config.yaml
hidden_size: 192
num_attention_heads: 6
num_key_value_heads: 6
head_dim: 64
intermediate_size: 768
hidden_act: "squared_relu"
rope_theta: 10000.0
rope_fraction: 1.0
bias: "all"
beta1: 0.9
warmup_steps: 279
schedule: "wsd"
final_lr_fraction: 0.0
batch_tokens: 16384
doc_mask: true
MLP neurons of a small language model. Each row is named by its layer, matrix (up: input weights) and neuron, and shows model dimensions 0-127. Each number is 500 + 25 x the weight over its row's rms, rounded and kept within 0 to 999. Numbers have three digits each.
After each neuron's rows, "fires in" lists the words (lower case) most often at its 100 highest values on Wikipedia text that the model never trained on.

L8.up520:524522474457546467495453492497465488512485461462535509521497480518508503499503532473527536482436478513509494445507510537486482480494523475485539493499521478446506504512483501470497474486469487522451497494496504504527496482503498456483483519470509483464508525562494462488509499508464476482485485506486495508500486500489541483490499505536518507433514486523459518506544493498549480509570
fires in: "a", "c"

L2.up61:490482505501455507465511533467532488513491560523467509519493478471514485501474492548562464470524500502478521524509573483490453468463522511486535541495534529475498515461484502478494526503494529470536530526514507504517503526491553466476486470507442495498511485495501520468500562528494497503467525442470526495487510496533511501496494557496487504494518533548525479482511491500484477513488
fires in: "american", "canadian", "royal", "norwegian", "russian", "scottish"

L2.up286:519523510496496519525470567508500490507499515504489502445520482494507504484519603503508489535477497488500477477484484493513504522495532526528515516514522500447497505508492485502488553479429511535500498489495515545485525490488513487465507507445481495497472496505526470515480502474435503476485515437493496565522521549515526505461507500485515524514525476551494492465499500475559503556500
fires in: "as", "became", "was", "appointed", "been", "become"

L7.up757:516474499534488515492486477450517516500535520499493496517499527488471479517514537497481527492521491518496465490493522503499503462488508474539535527497475514514514530497446497552499560513474484513485506501520513520488574477506533516509492509467485523490496470567517492514486498462498497503483493484524524514533519535503487522497487480536513575476538470525520491508502468461521469550506
fires in: "the", "were", "been", "was", "had"

L4.up187:488506451473540506542458464479496525510512528530504496501531492523490528504510498495527515535476446492479450484544460471479515514529471505508477517470508474500457513489502495517505504513512490480503549464453501543500498493481523479480489557497490509446476513501512479489511482511525491535467487487492497468510509481485457441487492504458449479469509455524493513500528464526498444529509
fires in: "votes", "released", "apps", "born", "debuted"

L7.up289:528496472552495498492538529499488458519519492519494502521492494509490513522492510568518482524519502475513466488567507480488508479514523490512509498509500466481490486509468480478484518518510476489499497507556496497466525512522484512438513500519507521495491569554510469522496493482497501545485481543465532458516517477512485502525479468487453484495502482480535478537516509492495510494485
fires in: "has", "have", "had", "having"

L4.up98:470482494531518495454484462486468471511471481537530508549499505486478493564500493557522454506485493515508493520512488543454464495495469526505504464512512493509527460487508523460529538534496498454508539491516536542491491498448491485497503480518498517522497536500529512509481549542513496509483512537490552472500523502508492499508512448512482481535528541514523513517528536522461469506507
fires in: "loss", "rus", "l", "united", "russia", "los"

L8.up74:525516488472465510472492512516500554484493466520507499474492542497469550534505473484548504467501492534504468443493493509494534473596490515512501484456498536519525503513451480434536512476482496475512464572517524507496523494510496498506524495489496482496513485503520458523478474490489499486488455521480511501524504525495503470496502469505470475484506495571526456493541510492487488484551
fires in: "which", "it", "film", "series", "album", "building"

L4.up104:541486448516526507473501517525503499496521518511508509486494538506484453508450468519481502459482496470490533519484514441509513502517508538493517547482539511523516521487514513506572478491509512491478513502541504544493453467525488453492542490490484485465462487514531520493555516525484460516509483485511493506491528487525496476504551523524509530525493493507460487500472482532496463531524
fires in: "street", "july", "may", "death", "april", "avenue"

L7.up663:506439469504501523503519530502530511482477537518511526510482516454492452506514509505566484484515473451462508493502521482465534505481514517479483482472548530490487522508509506523511501492519461506507473501514465465515475523507492519500521495508515486498473464482504486517546473558528496500583539496486441489466520486447461464514506512536498465562489490467503484464525517511495476509490
fires in: "april", "february", "october", "january", "july", "september"

L4.up312:534532500501525473511486504501467511507511483469472517479522512490478482491499539476512532462480483482478464453530468454509485467520506484496488482508511513510502479499503484488507527498504514504550519496504508564507533470493527516498531495538497458489497495481499517541488494470475511463480496509482504498516542571529521542487494531546522498504513437527524442499533506513564497517532
fires in: "was", "been"

L2.up299:484515511539500488564510502508537470483492507493479487539495511476521501482493514551505492469464470523445523510521548523488485512487495482525529520497485527483466510472531511493492505537497539509518542502463514503506500528528508486500488519502489519467468505460525502484485511525495499519512491470485533532509526537533461500481537501443468531478506477511475507477523562454480467553541
fires in: "0"

L8.up622:535542481482555505548502524457495519561484481496514501499518519531470486500496525490545477456482498488532441476507489502490501448515466504475505513508444497494496534510521517489483518510448467490485484556499501477442451467528497497501489512473489480493461478495494503505524468512462479510485475493500513513516543483482457473528521490506497468486479509498523492482514489525523489503500
fires in: "her", "his", "him"

L8.up294:511469467484487493501518525462480466528511474528491478532512506504471498548507540530500484527535466482509444505517544517472497463537518476503523497509518464497514478501483476517481504545493487474508490487526521496457489471472499507459503512533517509483541563541497435526495501495476495525508466549476534472519497494464522470518499479538477507514498483495549477489508477523488459492499
fires in: "had", "has", "have", "having"

L2.up513:551514490485552442502479515516472504519518513477537489494515473533497494526485549494501515476481480535492463466521502444492473489477490478515533520520517492505544514490504496496519534508447510509502502498517510514512486516479530496489499515473492498488496495515489495513548549454522475469476478486496534507496526492498585502500510516498506526486508477556496495529463493532532473546512
fires in: "a", "attila", "an"

L4.up239:474490492514505475534549496468462487477515520533506528524501559496494469528464486517463470486523522479459509484550543502499504497469497473532500476517537529491476563530486436448496515519505508466512541549449531500470482483476497497531531533482485476488504484473488483505523518563494500512510526489517469491517478487509513503525506527516491484525485466499514473477508531526488471504509
fires in: "november", "september", "july", "may", "october", "april"

L8.up65:497520510504508474484465527480484512509544500486569496472487522489485531546489505503502509522487482512447479464563517488474478499520484503484523504514527499527513505499516503523499516506481474479511494504518500511527497480473465491491470514516499453479496455483500484552502459526537483513516547544499535493473549535507559500522456498510522499465566457503512468543506506492473477467502
fires in: "was", "is"

L4.up189:504496473492508495493483507491495495487534569548490506465521536523481487522482519481520539517468505469438478482513479519517525501508552510485491512485565470481494511494449488489494514503494504478476512549479515471506495490496464486527551522520495479469490500506515478511532502471488477480516513486482524510529475488516523445486413534489515485476527460526470490536544476493483516506497
fires in: "won", "appeared", "took", "played", "scored", "wrote"

L7.up232:500528504492455499474478512557489493502526502523488489485497506479485485563505551496539477516530449502466479475531509489550471472543471509523508500503575500502528530497435485490523513544483496516473490463548520555507496451509538523498480478517502508498521504542499449496519481463494504502490509525511528491476470526487532489507492492541498531475542465527490473496484534543472463502514
fires in: "has", "was", "had", "is", "were"

L2.up284:554521454485502471481460508467502485491557519478515503474497530489500510509482504467509529502496525483517492473515473486490525523492523454487491498504514489490527514493468510511497498517512536530527464502492479467506474505501520499448463478483519485479516499503518451489489460479512495516472504474495514501515508539509487544462469508528508485467502457525488511506478477489474481493555
fires in: "made", "not", "can", "got", "notes", "consists"

L8.up224:491517468532476490510498559489507496513492438480471479501502530514428504540450484459496495482464487513524484467493490537486448438490498521499556499534491526492505491486540517461499535501517468492478506524528525512502517517536495514455502489465506491490467497548518487542469505513482505554463503517469518488547540446531497492497511502469503543497491483514485506497513487488484487457501
fires in: "its", "their", "s"

L2.up198:499505503484495472504492516472478505555509491494510499484500479478506507506494516538492468479495496478463501535500543482444489471479527498505540495487495507488475531483477513509508567513505512471560514502468539516455478489436532490517487487503475481484538545480523505524497486486466506497529512495481513475519508485547491461518502469455499515519495458518460488495472551514476498498558
fires in: "8", "4", "81", "6", "18", "82"

L2.up5:500491519505474513450518497518524476497488533532480507495497483485518492506512526515555505526501484469480508523515479517541530528501517520492519473485506449502550502486484456502517552538478543493549547480495502481488560506491498527529496446510486506539438546503466506484512516499490515504550514468478489491517478546495505501500508475496525502540493531517519469472546556469515449497491
fires in: "john", "david", "james", "thomas", "charles", "william"

L4.up735:505481453525515530483553542497503497500502499527489507493509525463514462499474507535515512516507456495467497503477514480521475474482497500562544519542529535435543493520472492501495483474487466516454491511530491486516514451483518488509468474504461488469501484549545460540459542583519503501467492485478518507490504534497526477497494492502460507500517496549495495501487490512511494488481
fires in: "national", "local", "regional", "european", "municipal"

L7.up702:521518497479493484510529518492483518522502495514481461503501505459491500522454513514479466501489493450521487484503484484453493485488481509505477471489475536496490524477535493466474508503462521507502528538468492547472516507515480498518502517449459481492498478518477444527495465499481492483487513480488507517481513452519459496488504499470540457528477501551567466516531538468461508481492
fires in: "his", "her", "its", "their"

L4.up478:495473498495501507496526522490515508512499491496521502466504526536505478514513509484491522520473502437496541530527498494467518501520521519480479480524503476493485526520508490490495516458512476474505487518532512474551507521457506527523528507530509514484495484483441465517500515456470521501543529495470508539533470538500523461536548501500502532486493527506485477549530481495558514491541
fires in: "when", "while", "after", "by", "although", "if"

L7.up219:494498525524522470531495479538525527503505490468463494428495530495511533552528524499474483494491551466452484491477509480502504511540507495497458523499541495486437496512509491525481561512454464531477498494491488497539519467465505531549519492486500520517501487522540510513470476463499465487492523489488537508532467504482473487494552510457478498486533500477542490470487477489502464513518
fires in: "it", "that", "said", "genus", "title"

L2.up372:499506500482507483468494532480490512550513502506493480508508511483486507499511501492522490475506506519471507475514483482464512475479540510474489532508504522478440518467433496502491552517481526488514533485498533505473496458442519454539459508495494541469505548488524488530472509491468494517512492508499522481498527492553554493506498514497500510522494507536463496524500512494512498555538
fires in: "1", "19", "9", "8", "6", "7"

L4.up289:464505481511480508524528479517507502485511459509499499486510586517498508510493508520475519525485504506487512503552516521464503529529522494559518545494491474480553500478495488519493541477481511431486497508508522458512469429489533524520505542515472495507526499538439471495486518464508453497504508498500529523507522529515536490500501510475493526459485523528481507482512499504525473479520
fires in: "in", "on", "by", "when", "as", "since"

L4.up40:502466539498475549517493508497489508513490523534471480523519505503470509520491499567518479491504476485499512493481499490512497442553490532488497449511481473514477556513511500423511471533506531441515508504500511528496484505525484472515539477441517510502458518477511459530531474484517464493518491472487481519508521478504481448546480464504506490516473533520527500505526514509495511480516
fires in: "film", "song", "album", "records", "films", "work"

L2.up446:501494499509494458471514525459488503535511489486501484489497475469499493532494503501549478492509498500479500510489496460455461491520517507485513488488485508483460504499452478508467566504461551458530526494471512501474487495447527472530510498491444513496520535506525508486461499458457485510525515501501494529491517503536516487507520470483505504521472486518492474499496557493519498513538
fires in: "1", "6", "4", "2"

L2.up269:481476499458434474490525518459531481517566529524506506484490514493508489489466527477484482529516485532517518504532521535533499506511481485486527505482503526472451513479498488494503492470499484506508511471483528489495539533460568492505520471489506528483510475506463520494485507484459461543484507503531558485491470531509511481521489535484486460502513497527488478489508496474491497493503
fires in: "from", "with", "yes", "to"

L4.up652:505484459473450464486506492450511475501533481498499497514498543506503517489484557502515496508487477484468497513501519477477528469523501472507522524535497523493503545477467504506492500497452504486510517509465480449536504488516533483505476493507495526494545505471506453507546498520480484556526503515507540506518508563503519512540484534481489518497485503503538414499479461505456507518543
fires in: "to", "would", "could", "not", "can", "will"

L4.up4:479512513493468523480533494515483423529477521553509496528517462498449471542507514519493535493505529479470501500499559503521517460480471535526546478502478519478498486474486425484536508545491506493500538508517530489492498493493482503511522510480483484473488535510469496532470516524472501475484521497478473468518498488506517525507541461508487532550509504503523511481509522500525469502473
fires in: "john", "michael", "edward", "carlson", "charles", "william"

L4.up162:461505467520491477476521539502507499506492566528480539515536496502507496531482497530462513511499511480466509511496541492480508477469550510542493505485525556460530485512502448458526490480511537503508495537533510477470548489483479529482497469519431519525555483533495512501479553528510508507491516543468495480444498513500516537492491486512501497490531472511513465487521502510506514499483
fires in: "national", "american", "royal", "international", "world", "european"

L2.up661:498513493478489486507507488462477503535500527546482514486511536477463467511473495550528466490484514477471515475543519484527515512504488527505511473494536512500482543483488451489530514506506543476523530491478518503478510473493532477528517481486503489491477511426467515502526516494505456498533511512495494495526492520519472484504518544480504483525495473515543471481528510519480431524477
fires in: "july", "june", "january", "march", "april", "december"

L8.up262:473540508528519463501533478504492512514479461491512488457508463498504538558460484515496505499464482480500529520521508459471531456519533517447517488555477516508461488547498501510503467553467478428459521542524518489521488499465461493501511495470528482493461512523507440545477544496491499522501510507516492537549471509499497479515532534474483512515510508481529507521529490510563501527527
fires in: "he", "it", "she", "what", "that", "hero"

L2.up336:533483515519520491482490474492491522500498463516477535503510503463486509503494500567534446508477527505470515478516497512486505466496483522536498506523496485482521501528515514399503550521493466500512468543495516493472537487474478500515467498475503534484522539448456469549463540512480495498533523524539481475509476495497508481500507515457448514554507498548472490461538551532529501484516
fires in: "united", "russia", "japan", "germany", "belgium"